config.toml
n_kv_head = 8
activation = "geglu"
norm_eps = 1e-06
qk_norm = false
tie_embeddings = true
extras = ["capped logits"]
init_std_up = 0.0174
init_std_down = 0.00372
lr_mult_up = 1.08
lr_head = 0.00933
grad_clip = 0.5
batch_tokens = 16384
doc_mask = true
steps = 11530
MLP neurons of a small language model. Each row is named by its layer, matrix (gate and up: input weights) and neuron, and shows model dimensions 16-143. Each number is 128 + 32 x the weight over its row's rms, rounded and kept within 0 to 255. Numbers have three digits each. A neuron's up and down rows have the sign that makes its largest values positive.
After each neuron's rows, "fires on" lists the tokens most often at its 100 highest values on Wikipedia text that the model never trained on.

L8.gate113:140064131106129155171175137134150115139137130180125078168156103142149149141130078105166132086100131128187049084130105191071130134119162101176082131128139192142147073144134136175110174101140093135122108085089146180146146128171078131131139094126077164063148101162075113112133213092113112175137151112098129136101138149157126138127110136094060187073147126151091138151130087170100134134130
L8.up113:119163050149151078115046182100159080119176068124127109150105177098136150135150159114172148117065136172079090099109084145141144136102143085163136155110160159124109136147136149104050108155174159094127089162078158143182155119114187137102150088128151093122082172121104078121111162089089118097130100164129114073077171159110056141127110126085091152127125119148137160126075153158148125129100
fires on: ".", "==", "\n", ")."

L5.gate157:112127113136162122100123195129111103143142161109110137148134139139146104133111189127183116130107115153113206176091107115130125180197174138113133095135156133091147161139119143114100097154137111173095128110147205090121167110122167182149086115139098158077121132063198099104161104084077129128181100158151120127149114093031153100138133071104085128159124139081106021125130140151071081110107
L5.up157:154097101080103101180093179199121149128114178176150073144149180089165130079070121126068147187112152129118107198193182120165102112143160095161158104155092111156128150182151101131111154120170143128168135133102165089128115109134150105146101143092129124211188147148113122099145196178137158130171115110123111141158122089130170129144157118125165122198105192161116097083137125094139118107125
fires on: " ", "ci", "leg", "tro"

L8.gate184:096165147119132051130102110104092107156144125128097081095123140108137145075162139134118159099125138077165066111130151127105135153111170127046065084144157121074209077121144166203141106135176095101091131109109131151035107111109163106176129104094123158111133102136095144122206217136156149096115147173149178105107118150112141117112146127152143133135114079128138122101149135148163125174117
L8.up184:139154132132152066153171137148083200081149172084122080152129147157064141111131084132094102130155087132166120093111173178164116089209148075103109176140197115087200141137168119177134145109204095158117110110148130118074131143083135178174098152142107101142114066116071161142124179172125098128169132169154133139142091114176116136109158123128148192096121117143185136111107127155139054140093
fires on: "6", "8", "Y", "7", "1", "4"

L6.gate122:127133109127147183109141162112118129075150150091148123117054139120134136139114125111156146128080121166092130157144160153137155136148183127104079155129126133131176066112096144180139049157122123103209100105122146123095118091117157056148170081090121110091073131157155098180096088218097144123102113130153138198134144094115170151081125073132150149187135099114129132079129146130188166108102
L6.up122:120140136178180093105155173196141101137148178143153166125136116117172195139095106145120102108122066174116193117149125035097109123128133117173136091140113154125117144106145130085081119106163083118133054196070094077132077146173110125044108112136112130177136148073135112159143101119127130138140103084167121102151084130133130101163063181091096137099180123173142122101126144170138134097113
fires on: " "

L4.gate33:136156137108127137109114175130108138110074111168096172096141145156118115083129126192151085135086116145088176140139076114085196076114153136138146136125197153171151085149138104083070143127113120130140101152102127092136128161114086128104050203151120111128139149129083134103158160051143090137140169184175205063085174105099119041175132143064130167167136157117092127126130119097081146090116
L4.up33:149080104113114082091110163067140117120091134122113191094178114140122133156155131205146121054107151058117088167120155169099130048082126076112141115097149079161168149144120184081147118174073118111101106108164155134135144119163058114109130132157154161148112194138087154103124098117144098130171103140139117148093118063104113124130120118133103075119122133159060097160065057135133114094090
fires on: " |", "e"

L8.gate8:171164095061111128107173205112071091112206068143099102158112138101106166170112093082108145091125128054084160117120121103120102164093122076106091085154155088139147103094134101134070142101151071104149097086128131161085128109093107093084076147163206116131158158094095163131118140153111135078133135124096096099140161130191110150068150145110146122129138123127132158153140128134099214153142
L8.up8:116201129081105106104142152133129134133125100122108047155096151116201194095167109141097112134137133137079114120159124079125127118091101127072160147114180172126122138146174138116132128116152117109117076105143105196101095133123116075160122175167213114119079123131140112170123067097134123077125129182090116164124127106198113040145116180062080108062164186099143170145200155105123131082158
fires on: ";", " |", ");"

L4.gate99:165125127155172146106128169120124131129111137173128077180179135085116126181151179118140115118125076082115113131093154122108147100208102120141108109134118125137115059111137138159171120099121096218157056165119122075189108164107042135075137164112161130078141177156133068121062130161131129098162170104145137105085084087114143111122145146132128127120150105170129062117124138090167128126105
L4.up99:139134105076099143137130098139146163143094146187157126127163085143162098086172162123170109152124107178138131126183092123117117167148103112146119120129118144155129087166145173147079137134071102122077030106134123142209053137091137109102161133103115088083113141172091119172119134172178151171127094129098112120126100141070109135187119167104159118122125146147126117155134113149148194093134
fires on: "s", " |", "y", "z", "er", " "

L4.gate179:144154095123112120062127121154130100148118158070109100125089048142090166167077113130130161108115098160160091145124069133081132126171148097155173111069051155124146119127130103111137086136167083108160127174124072121134091102150135111127090053112160099090133090098135193146190113144108115131093174137218148133152088168103120149133133100068091151119130051143124157107179129126138098156127
L4.up179:162188103078138099141136149155121172083104141091136086088154126170130158105095123116138086181075176138099083133151124133142060158151184153091157169087137199111112078085162111099112180159112128093102101057119134152060117130108123162121106098157150093087172105130117100158074145188112152084135147139108106144105130146102119130164147160140121109086061106111146168060154086133147193097113
fires on: ")", ",", ";", "),", "\","

L5.gate170:117112149077195132119166161153102036115068133149121115143161079165147114157122105138121080120147121155175105097112107131079118185113152057151145089133092150120151100129161146131088104144122092117115103170061124148186116124172103148131118093137182087109126110094087107097122151130127142145149127184142152153107180139131072142082146175068078141101151118136099117164107137067111090116151
L5.up170:179075136083102142131132103087132104177151173165107125146176155075159126075140108136109181146132118126108141167124169150098103070157130060217060153160082153157165147153112133120152120146136155166121118159164113056144125177134068081133165132177165141114154121128128137124112105177056046110112175139170103161142091125138130111150152146114115128107187074119125174143117115191169129134128
fires on: " |"

L4.gate115:127132145065128071094109097118122112151125122114172138070153158130098128084167097142059113092177083147146117178186091134169120171110125200152141182160188116148129135147092141121143154138140156066141172070197099155063106107059162107145131096129146213121170136145160139146119102145147097117086147112136107203126112135130189167154131142141138105152138115108100096060105073103133107127135
L4.up115:064159128138132084128141114125147066135118134082213123079179078161038101111119138125129168151143157131046152136103110127196109115160129121163113135187192088131092108078127109170152132086176136112114141138116102106172108145110118138134151130117084125135155139131103104096077167161129136101139073093131161137141131139140118136144091117138197138132125105113102120053131131139140129168153
fires on: "-", "+", "don", "m", "F", "son"

L5.gate98:120120168114126078151066171123100111127122143162075123140074137156121100090117114061197070136159143097168108083190138120117078161082147116170098096123150157089133156125128158139149170107129121126178081081102100130089106102160155157178108187129153143112191043088202124130145096186071122146189141097132109135135124133064185117109073145167123133206085149143114101179103113128116114139113
L5.up98:086114075120149074111117102147160149145143151106124129160113054164109066079149124165071118098118103103151107109194100176091140165150124112152122139131066045079147094147204143101114178121137120120131129070107106159164120048072132148117179156166141119182138148107062151093119150062119145130068146138162151103104092145159115153101102162147165125160152077112084120095088089092145147135130
fires on: " Po", " co", " Pro", " Pen", " Pa"

L6.gate157:112142129080139116113121120119174087145185121139078097139110123134155170139064094149102175150053113048119114153110162125066124117116159142093115114147125113045124135090123167137137105143115089121134166167156122130215112147107147150094100102125142170079155156167123104140139185133147191133114119102127207095113131122156162100139127128098116191141152130172086127101113140129122160122145
L6.up157:132166110114151088167131093115140092073146101097158095148136143155174213133128119099093171115149137121096117155097087124158097088151119106123045128119134141107145174128076101099112083079187100150118107109133182133121124170127169085075110174141117120121096066153091107106099120049147129135131151108122132182142106112141084152173165170138184132123130160037061162095111132104107195159146
fires on: "-", "–"

L5.gate49:124135127077145139150110155133147113100052126170192112196082128109135143092093136127100177133110082124158172128114164116125128114078112096047180115137165107169188090160149103145150140087156125063130105096106130140079138148137159110092160108110098145162161141168158161082076092122186119113104157177094164123109130115097116067108085046130109124183117090039080134187123139102116142131160
L5.up49:168091101101118104127136108154111149114141156119140120127105095107131125118107156124108127067154110154109097123125141081155142180143137096157154141101208095125089151140108120109137043151166046115137093122144098094119177097138134117156121115168136111199142142138131146164118104088111102123097162150100168145139190169095079157139148111071151189184105170140116162137161090118151183109172
fires on: " /", " of", "ca", "pa"

L4.gate32:146160099089044081105124085125088110132087076098154133062088074093105118160142125152127156103188151146133098181144172075143094141150113134066089122135109103122123115139176140165107112132173128077120155167142108139125109135174119108142169154097129166171172132102117080070134119199129163115124123141153205118208089129145139200141165111143141106128102134173159127133112128154146154092098
L4.up32:165186148108080132150116060107135110093141117062149080121137126138099155122108091148108149086145134153115117161157119150151111145133118144089144114132084133135043143113121136165068127200138132088041145162182112134073146075130167111118126176134110133152137130076208113050166059165140098123127081105118129134179100123133148169102160099147133127087132134124147178155129119059144082112098
fires on: ";"

L4.gate169:155070119106172130125138085166133107131072149103093114088138109140148109143095074146097167165102092133110100095128088114105090064119153121112168103140140211111168073117088106114152096116109108212143157114046140119172155146149115124156143198113162148115124111124153110057105143102150098119061159131167190160167132131098117066168133168116124118060103073156077120122110101141120159101143
L4.up169:157149084118138149084126127084119175135158154120118152104152114152106203151161112167160129161135117070116164102127151141136133103113136100124096112164255151094135083103073141209099082138150141109133211158068155132129073134124152095155090147099131135095151144185155075153175106091142119124122140143089158132132126164118133139162077121167141131044142171122129099077068085182113158111138
fires on: "-"

L5.gate159:174111051128109117103111142073141152123195165166144152106141136113108054157175130128155141165193115131126157177131121097128091121102140136122061102090142173107173104168078125148090101144113086111128101183107106115139134172166128091146070124164130143132104119135122103122158136165114098148136139135127143156164092102128133125174099216107109164147142106117146058123140166133113181124084
L5.up159:075120104124166143169108135176169140137144107173122175124142097139144101139081074083122104147082131129112108155217191137092158115089200139108159141144155129075115165160137141066149213077173082097199133109123058130096121139100073119127125133084071105150145042149174122147158113134165137120136111088106134140120119158126130151092123180136124097201124111116084102105108097138133115144120
fires on: "-", " "

L8.gate174:147153130095198156157119186103116085093168101081112185142135069133173153136147138097127130158128066160117135127145162113116124151082159140134113125082128123072112088148142156117087104161147111087083108193093183138114100119127139110098114086145139121135186117086074147109117103146122132149110152166126165138130134157185129076137097189116097155131132121105169135145132212146099182078118
L8.up174:147170152085199126093093176141118100128115082157137144144128132158139108122107163189094116161085092126079144070106108125121114137143123154104175054095151132108085174138146143126114146137149129091088102148083149130106096128111147147080142143112148097146134072052117141159129116103131128118088201119187110133088137143195096089138137151112106153121137132171097149133129161080122103080183
fires on: ",", " –", " |", " encourag", "-"

L4.gate159:137152116033132146114169117055169070101159121171092069135118093089139144108136085092063180137088146173199071137136090107084102109152113098141154157179131173137159121099118123100092147148176147162175141116126130117121140149138075120150182148211204102134134063083089098103089173134142129127146104092146128155109103149142121162145125133123179154138091137117110169169108104116163084076120
L4.up159:058159146155084117186205114144130143109073129142065130149101124171160165089085150151117117108163168174154121111075116129122100188177126146103094128078136129031140131141141118144118152099158111102125129085125094172150098060114144133136141127188116133113176088112106124113189122102077147098121110159096086140159033175126137110135083130109191101146099166119181146082109081181112146097174
fires on: " Con", " Po", " Pa", " Fa"

L4.gate118:175130150100089116128195161164080098114132150177132092090113087175110106186048072175115122093164161103114090143124173095128104143101099103105126091119149113195114093144136135107147096080172105120141095154092136175089103176155118117077135120118145116148148099080166133109138142132075178108112107104168113154152117135149166081103142183149086126152191125095071160136103137155113143097097
L4.up118:139168154090126136142149165138164169097155133063073120169137113148120172143137158108106130114133141149170139105121149104204088134092101213093134084151150132098114087143162096145086158143104180135149093130141086116133149111104155177152171190089153100053084112148172126159091110163170123096110172127121130083105159124145098150098174167081154114127113128103161142102143212082154131087126
fires on: ";"

L8.gate77:111117147078129091165104140115123171123144173134114097041151141143091164123090122155103123137155134090110039106117072137070204169138097131113073115185114150081135157161143106119147139096144119101165101130108147077150141162105142115134091173132135155128147166128131099072161102101129099155090141040162107156052133127173102099154130181112163148105138143108092141101143129157115155076154
L8.up77:110128098104174173169060093137116123118182113138116157113101125129103144061165106182129135159152078124040197141136135145160114172156121095044114151122084191049171167143168110123098118106183098105152134170139132144133073105131154121135095180112127094186166166126109119119142123094151164162170127133181200093177129118202148146139105128123136111125216112153104145108104146155104114112127
fires on: " (", "-", "(", "{", " (−"

L4.gate50:050155166155156097117132111134154146101093183108097138079115117099136158104111135158070120087166115131117095175154056132106172169110157159191130172138111136088113100088103184099113136066095125126176102119085159181207118144145072147144139073190174146078231090140125139105159067079105081127132160114147147119179130181090111115135143154124100133119100123126154141092118066109104118114086
L4.up50:140122100128103147111118114125153092074120151102096156163106076133132152122123068122057134086155103081099093161152174154117150159108115164155107103106118140132122144072129134123163149144139097121112088114210120084144184097110095124176130176127142131110171089150157117144132183226171123110122085085144164150085161080133109082102111067098116173197100162143070107104132145144133097089059
fires on: "\"", "===", "C"

L4.gate88:095117110180111109132110064099109145127114103145163112110125133111091115126137149158125154107165138174130119117137086114139128137066135081083136147108065154127091183129168068156127132176107174089140130094129136062118111077121147149127140162132096126200103119164107124095153019133133056135120107166052088182120183114153130177188151174106159154125114157122122168121100145131162066147163
L4.up88:155137173165115129099115084143105142192153125130165147115112154055132121176088096141124036135194138176066097118187153144157140130162113121045065118176114111092096140108188138110076173146146159120135154135129091107097124117061146139117199116086157164184131121100140079119152090127130116112084127111072120142144125091170123173135236168103141118097137154107114138128109121127121176111122
fires on: " Ha", " Y", " Thor", " Har", " Mag", " Hy"

L5.gate130:085146088072092049101108192105077081127156115121099140089118111117117136129065150125123078150152141164124172131161153078119105137185153088147118166126147106109131106092103157130101120125146061197109088081152158117130182112122099120059110114140116109116107038095136139119058150106060146124134171120095180060104138133125121095050107142128118120161176140145141139140125134135151110087136
L5.up130:059137110123132138086122155147139104112137135179062118121131104086163165187104123108126109165139128084172149128105118163110152163162158094152158206137129138124106149100155102188141150109075155097117105116088087160104099104183113084170134156072131103121191189068140144166192070121132178111100129083167056127093115135112185109091165186126137182065119137113141163135047123137144137148127
fires on: ",", ");", ";", ")", "),"

L4.gate129:147114089072112098094148143116128106148136132182140141134174101156128090114120104206172176110135105095102161135121099140113098120076152078160176077163130153126121149177156117063141114153121086061123088133121192128208175169206089092113070170123127135140100095133102138129116145060081093077104141134138112074158148175151118109174149132107091193101200114117096130172112171076088079148154
L4.up129:134191099124108126100143175079109103124103081148147146135102149043162047099106110125183149070113134096140142040085120165172113155168134121108145141166127155096109165186167105136096093082103143078127139127068164151169133125178144122147145169196124138087109128091127100164088176114118152096185092109121091133172181164136112149132134183148152129131118123126133096130126047104135090115167
fires on: ".", "-", "y", " Sir"

L8.gate153:121113070070204117154139085089149121149134136157142157146140073094096113148164138120131096124041122169165188191155093126113194121108153146099124130110122123118133145099132128098158097119153090114214089099161171087166068145200150102141171131117167155136108135098105119140179163161131153133155140098175072136128129166071172147112148111115094168128106142130168108107122131142108139150098
L8.up153:117136108134131089119085162098175096096111119170160090149199143057136164132191146100077136151047118140179104111110122102157087109121167112109196161083127154130097145104130151109120127172129084135074087137124176101105143134121152132156122087139128135128115135103116146181166100148179099199131134147142104119210123208138122149128124077127125082125133135124191140101163127155134111099132
fires on: " a", " A", " ", "A"

L6.gate25:068190108094148075115181132165108147163083212090148112125111101035147147175097117090072095057106079123106129155123103115158139082155184125137159140159092148122222166075122139138153104130136135109211124155134104132162093148110132140119109150136143097100158136147085137116127137130135177109147148136120120144144149118118168118139125094126116149113103098113104146114128167068063171125130
L6.up25:032183138161115049160141101173142118109113106150094119122160092125098143119116197067074103096140119094161129108092142140139098146080145133095163114091099125125133161118126127132140144158142106114159101143141159096147157129102150122118120176153140159079107099121173151063088157150198099107152149064185088165172105143119102111130154109115101100159155112148070117104128131164148105222195
fires on: "s", "3", "4", "0", "5"

L6.gate190:167128056178175114145089214134209095053091090135148149077132142109175080170165091096088103056175121159138108041133107096096165174110160130138115165159112136139122166122151128122155105113110117130149059100113134100142120184143143090152148116099114156120130167077145108123073163157100106159075107107143112122162149172160114134163111169092141079102141103212051114156129115160134108075095
L6.up190:140116106117105113136065153189192081117101148097104107121182142124135138158059161126128139150028099112124103108164125112125161110095170156231097117139153110138135113123131142159071137143100115115107088170005086105149135176182155118150128152121174128106117115108125133099093120154125078129096128113157140171117215122127109137186175081100151185105164120148137158085122168137164126097123
fires on: ".", ")."

L8.gate33:163156108098132139079163151088087139146151149129112157066078135094133067151125099133133097140124125080090099107140144097124141144176137103133122094131126169074151115133101136102133109128130126139186092092112110174167091169161073138172138130091148118092135120086077124123130181124122148122168118147177125074130149143094107119146171117052114079152143111168126079137183145111088174136126
L8.up33:157129137090150130072141109105113058147106151163159109132179150092170158094126161108090140166062082137156083106122122114122103104076109130164124105125132169154071072123152123128076121156117124097140129089112120160174173175181141163124118116137156119180053165148078138145100109170205132110093093127080178120081169070161144088174159146114102132119234099164109098129137141109177205127134
fires on: " |", ":", " GER", " AUS"

L5.gate112:082158128133129151169123134074085123090150130143145161166163135124135098124151106122129177146139125092125111165255116107115142093130067073125162149124132133105172139192156089144109115097169140210124119139072159105139166176154141056137085099126182134141207150123165111102162154162086116168157154115136153098150121193168112113097135147162131130113133142111071044081069160130113195085131
L5.up112:124174097170089139160170084131140144112169097126094144090151181098100112093227117129155132187175186117113142104181194198124091100164119111142122138166137098080164099167133139161134127085103145155147153142115138130121152060094093120176171132138111096135106125120172041148116100132085083158130123174128156156130102109132168151088173150176159095097093156134169117101107090088194154129117
fires on: " Cor", " car", " Car", " New", " Port", " Camp"

L8.gate44:137119133177043083109106162159120179103109109081094104114161165176150133127091063099129093076121148147074127155135184140124159144162182089131158131088126121119140174181080117119139117098137135136160193047145128116125135093087130145132126137109122191092127151147146043126132142066128062139098140067117116167139080088089162156088147132144124145142132177203141122096098141147150064176129
L8.up44:153114135130121128134116111117107092101168186113053181173108094154209140149151160098119133153156108187184158097143134092130150116083054150093130070159129082136081163121192097109126095161109114141083116152087153144143111126061191142111121135113142081165139129070134131115092133120169084127144112142125150123126089092154135125125122163051135116097143135163159151064105188141161178068130
fires on: " K", " J", " Em", " S", " G", "S"

L6.gate69:135092159189057101096190185130144142164171127126135160122115135156144173107128123107118111134129130101162047108123111110061156132145150155139109122140140120075112137080107131179073159123158124090111095190116086131150207109133136100138145069104144200098147157087173140131175192134155111121107158073152150156123150138111211155183135103137164155173097097141149087135122090092142118055108
L6.up69:116124137162080144094094130152130158112131094133188214123121129153074124167185148141081132112140125082094097101121155117102053150105149093182086170202106109145074156029143160115184167146152084106138157106145055094132112182132143149144133148118134138103166111130181079078198109133068100132123147092112093107132114129175138151093137098129143157120103179153152141152129075146144117142111
fires on: "\""

L6.gate42:102179122098098111104118154149078028147173134084111118139130115075124190170104163125103163179104102150073154148167163150106087171081145172140120123122118090134097089108156171074150112164090095092116108115105127122117123151187120140113163111135161125184138139074127155141101101199109148108093125122139098104106107151171123117081125167101148177107170083140112161131142146145153160177081
L6.up42:110156132146098064146147143127111120112124107128134117124103125144129143107092109101156120105180158132079131109103198070101045149210154110165138069091111161111151124116071160158112135177204134111125147087133169120047137077077116167100101089150129105130102091130129152154139136161133142087130142095087166137109130101101090074159147119084120096121102088182116126097089089095098104081154
fires on: ";", "),", ")", ");"

L8.gate59:127138076110087159159123188118114123179104203085125115122130131133151100146124109109143161145157066083160074129104049137144116156147147153183123091096078157092137072114135158169093126149114087124143092107153109157145123171194137119136112080107081130117147108133030096105114173084124190084174116145136119124126097139160132146133126120128117068146041098130161157127145120213072141129144
L8.up59:055086145114147143135111161124061057096128176107099159124133115046134139146149059106149109163143143085163173122108130137113124110113139106180155126121158084133142118147140136127097153187200138114112099075211147123082151133127114165133120083117102151099081168107084118177135147143096121195099120140136144096168129119123093170104160140128093129152125143146115129062125119110068064097084
fires on: "0", "===", "==", " For", " for", " of"

L6.gate37:140120157154095098137114103114190121132171082202167087146145099131098153070117093169165129129128110125082131115150105130133141188150085133116049156125133117178164092112100134126084153123166111186139126183138114079147100157095095124093174199111119121099123169119145127035121121136189093150112135045104176132112106153155177073166092127142149147099177134113170126079129111120073115050115
L6.up37:128111141133130112157124098068139134175109168085130108139137081078167116122173161133143100125125133184113153140125164184112195105162063117095182149168097163086209096091106125156137104165144140131129065109102104074212182120115105138128161099117110129064098189071142150192107151114134090050087160110081169113111093161051127112114135118118161084148132115115103108164129179113140137129153
fires on: "s", "ly", "y", "mar", "ven", "th"

L6.gate110:075150104097139082054134112166160115111094133117143074127074162180145164101125164113132086119138127139065096148102080078102096112140148149094158162085145064136155049098155142138115118113120150082121125141152129135128031130114139097152142083157122123104107214089119171117153110089108148128095171127104130153112071112115115145123112105089083125070112115126147129142069140090098132125111
L6.up110:169154099086116075172119160136179138147143133104140108131173117103074114156161119143086203119120120134142063192128134175107100127164152164115169152102121088092116106157167099116088120130145107175116161118126119220138090147118128135100164160178142130080155182155143064121155123188100144146073164094160136125173112149165047130148147126100129215108129141131124129128114175114103165128103
fires on: "1", ";", "2", " enter", " join", "8"

L8.gate173:071138078158117070042139133141107144162102140115089101087144134103148154074138142117124126137104078115117076160194115105123180152076112149123087136163147107081136087143103167135092112136160075128093122125161167151129099068135133156098127067053175141186132124150146203159166085122151180105045161123170169107114099158192068162119150106088124115124160130165132135136147125135142177050136
L8.up173:138104103176125085134123160154124146124137112077123161123174112066105100160124051158129145144089093092151144171091125129094095176096137112116049039136098123120146063169102141076115148125095126137091163154062167082094105134099110183076117140154078091140107162115112132082112092151130082092158139155148188140112106130136104104115084121140222108154160122109072139119061108126155182187120
fires on: ",", ")", "-", "ly", ".", ";"

L6.gate143:066089135137122126142133154122109074106184149200149135129133116129175134133103142094209148110126190114123147114068152098103099151095151136139190128127140129215093086135107138175114153143125129150084137120138129082100132188077136059098100149136164146106155156031132101174116136131107149096189130172121153147110140162124116126144137177146086158074074147134128115111146175183101113091073
L6.up143:117204086140092116091159149114122133140154218096149099098147129167082190099122090108073165160107117032131160168107128124119100113122142152145172107129137123118190111145128107148132117082173107111130110078123130092123205090062153148141125109116126115167147172161126121165127136142101157154064137100183131156083161115140138131109123157137165121063178125094111148088106140098142080127104
fires on: ";", "4", "1", ");", "3", "8"

L8.gate149:104192106109109126159121061137144143161153097163135161132108107103124143139166102105198139122099067117051168168205123113121107174143091116111162093083104155153121080120155154132125137168173139070139098165082125219153095128076088183091163104079153108153140141168095123092130114175083184126127130102147133127105123140170117127154083132065160172116098154115176116168122165126062164119122
L8.up149:107144111167145105065192095140128111099117127139131134183128136088133162148119115138171093121112101079126172123121134124175108134101096099111150119114089113119056131120156092124088117162113056133141132172144123109167159144131105136137140085137187125178095144137190121136203126119107125074138134165164127105119073159136128175060082168129132108090087147122087148171179126121151070100129
fires on: " |", "-", " a", ";", "):"

L4.gate106:139152149065170134150110126190062064109150135149132110194083129072157169172121142044165106139085139111080157109109114107128127174110164115093151146156125101061181166135126116101134122149131110096087122146144140122132121142171159099123141103127109133166108081064156147147149132125076181158151141138148148086124137177044119155076106151109092122098173141138086156161082185114067105100107
L4.up106:117175156090145118090166094153112160134135141100161145037129162113175107126130135119127125072085104133118096113097166047103077113153122158190112131086093185107092151129098126111121100208171126119142086143200093141124204072127105157133159111138180108155124166126155163144152123129156134164123113140126082123114172125096116101145122145124151078096140141128167152105126151168146106116111
fires on: " |", ")", ";", " the"

L8.gate105:111193148079166143069079138085178163057120142125119146133092113178135152160100116108136088166173140138099116186157137114145138107212168194086120130173122135116145131126145131099080141087172139091169133162075121174121061164142136087157113145106217125096160103109145094106076140156160143098094136128152150107116144144105116102161092112127145108121142148108033116160171158118102118119130
L8.up105:138174140140109128150123100177136170128127101081136165115159164138113146129095122070128110114150104158131078098110115167151150085117087118098090172113174123198115150109169130172150144134129217095146132122129151137128098106118133088185141167082082123132129040172113129145103073085159094142103135134098124171115129102111121146100175126141093171116095145110092172132128129092213093108178
fires on: ".", "0", "7", "4", " ("

L8.gate22:139122094157135090123089153107094150127163159115166113113063125150129147122142174133140071131165079161066159082198111083146203126158166103086085112164166159126135156137099131140121069173152119111132105110113106114127110086095173100121170104103132106102121098077117120176125047103105144051159105151161171150147127161153193144044164152126151185161112131135205168133140143128160121130174
L8.up22:112095156209123172140103151116103113110135111131135078128159127131109170100173168143162138123164066168108107121205126098141125173159143122090175158048151164150123071101111155117116095200106103150153088176141149098063103088153126138108131184167125165136132188122114062107096118120141132099169130141200137170183098149147164083159133157103058136117175104159121084101111176170125129152086
fires on: " "

L5.gate85:176109125149129143136148106096097130108082113117159139134178123119160085179168114132160127079129108079104090113121174163107158110080132186132144159175157123155112118133182081125065132112170120116153085129160113123120079118169059124128187180100153151151137151097097094077144110084124104154120140129140051126179178083132140131133120140126112102178192162170070126201128164126135117134094
L5.up85:124137080079181125118112179141078117162111175141094158113118093043166112166050103102127121107146185143126134103155074080156126150069145087111173051121099119119095135139093086075130123129168047159112103136128090121160076097121112115132145131097146094187116129152129112173118126105124092106107122110123121111160094117123136172101101104117106122150167102166153060108142174142127161135134
fires on: " K", " G", " F", " W", " C", " B"

L8.gate168:137064096128175130122136160112168150124103120109134102120139049175165179138090109138153130111104161140172119157123132079116114148042148133135140027122125142142111124155161136105008083095115126145122145156102152121162139099128156184149144127091142104062096135201123148211116161104055161113094114182113143136130139131096151186131107102101146102167143122180097163139129128108133122157142
L8.up168:154088106195113168133104159079112156099188129138136127176109142139113140135146114202147092144117144128150099091121124111183137171113160142048151100119075077105164231143188095135103185100123162146131100116109130121105125135191173089177176123138131122097125048090093101187143132109156155127092169146093072117107116094138179149138123159139083122120162163137165126081118154140086070110062
fires on: ".", " in", " on", "-", "E", " G"

L4.gate98:141115189106128126115169105126054108137100162172096139116138104143109123159110103125029098154136147112098063127162109055144109096074153155095151177140158153132141136093149157149089148148212110132147146117129167117165128187149089101164158116103111165166157146103132114108142136124156104145106170103122154190156182126184132155141125142126135153180173202147084100080102117068134190108091
L4.up98:148126056115123178148170151132087124157139194143109159115150186118103103113133030156099113113157111136117163126135100160167116120117158111130131083113180157132090162155146117115102126159219125090169169105172154121151104121095084109125171122157141081144096105152100132110121160095153114150114145192174186132081195154168073127116090181116136137118167122134118103072106121129119225114144
fires on: "-", " D"

L4.gate73:134132163127110125133101204078098055117148131176171086145134059094113114169070131149162106080160114121155097089175110119072158157135125196143115111125150123135133140122160168088150141127173150198125094168084143106144106134180157122172133146059149109104175113067138082141086096137134173148117125121098130091087140139143049107111107122076154073148142091151150101174196131136107102076123
L4.up73:121173111163074080121097066098164141176131110163159111153123107085089180124096129105131134140133082090130147151195159063103181124130113127152103141164145082123133131150152118159115125108176135082137062181111117193128090102098139141147150183101082123136137158165156134127127046121177174137126130088085112117089142063165095128136146118086148105174085174091121108156109142103133169107107
fires on: ".", " did", ";"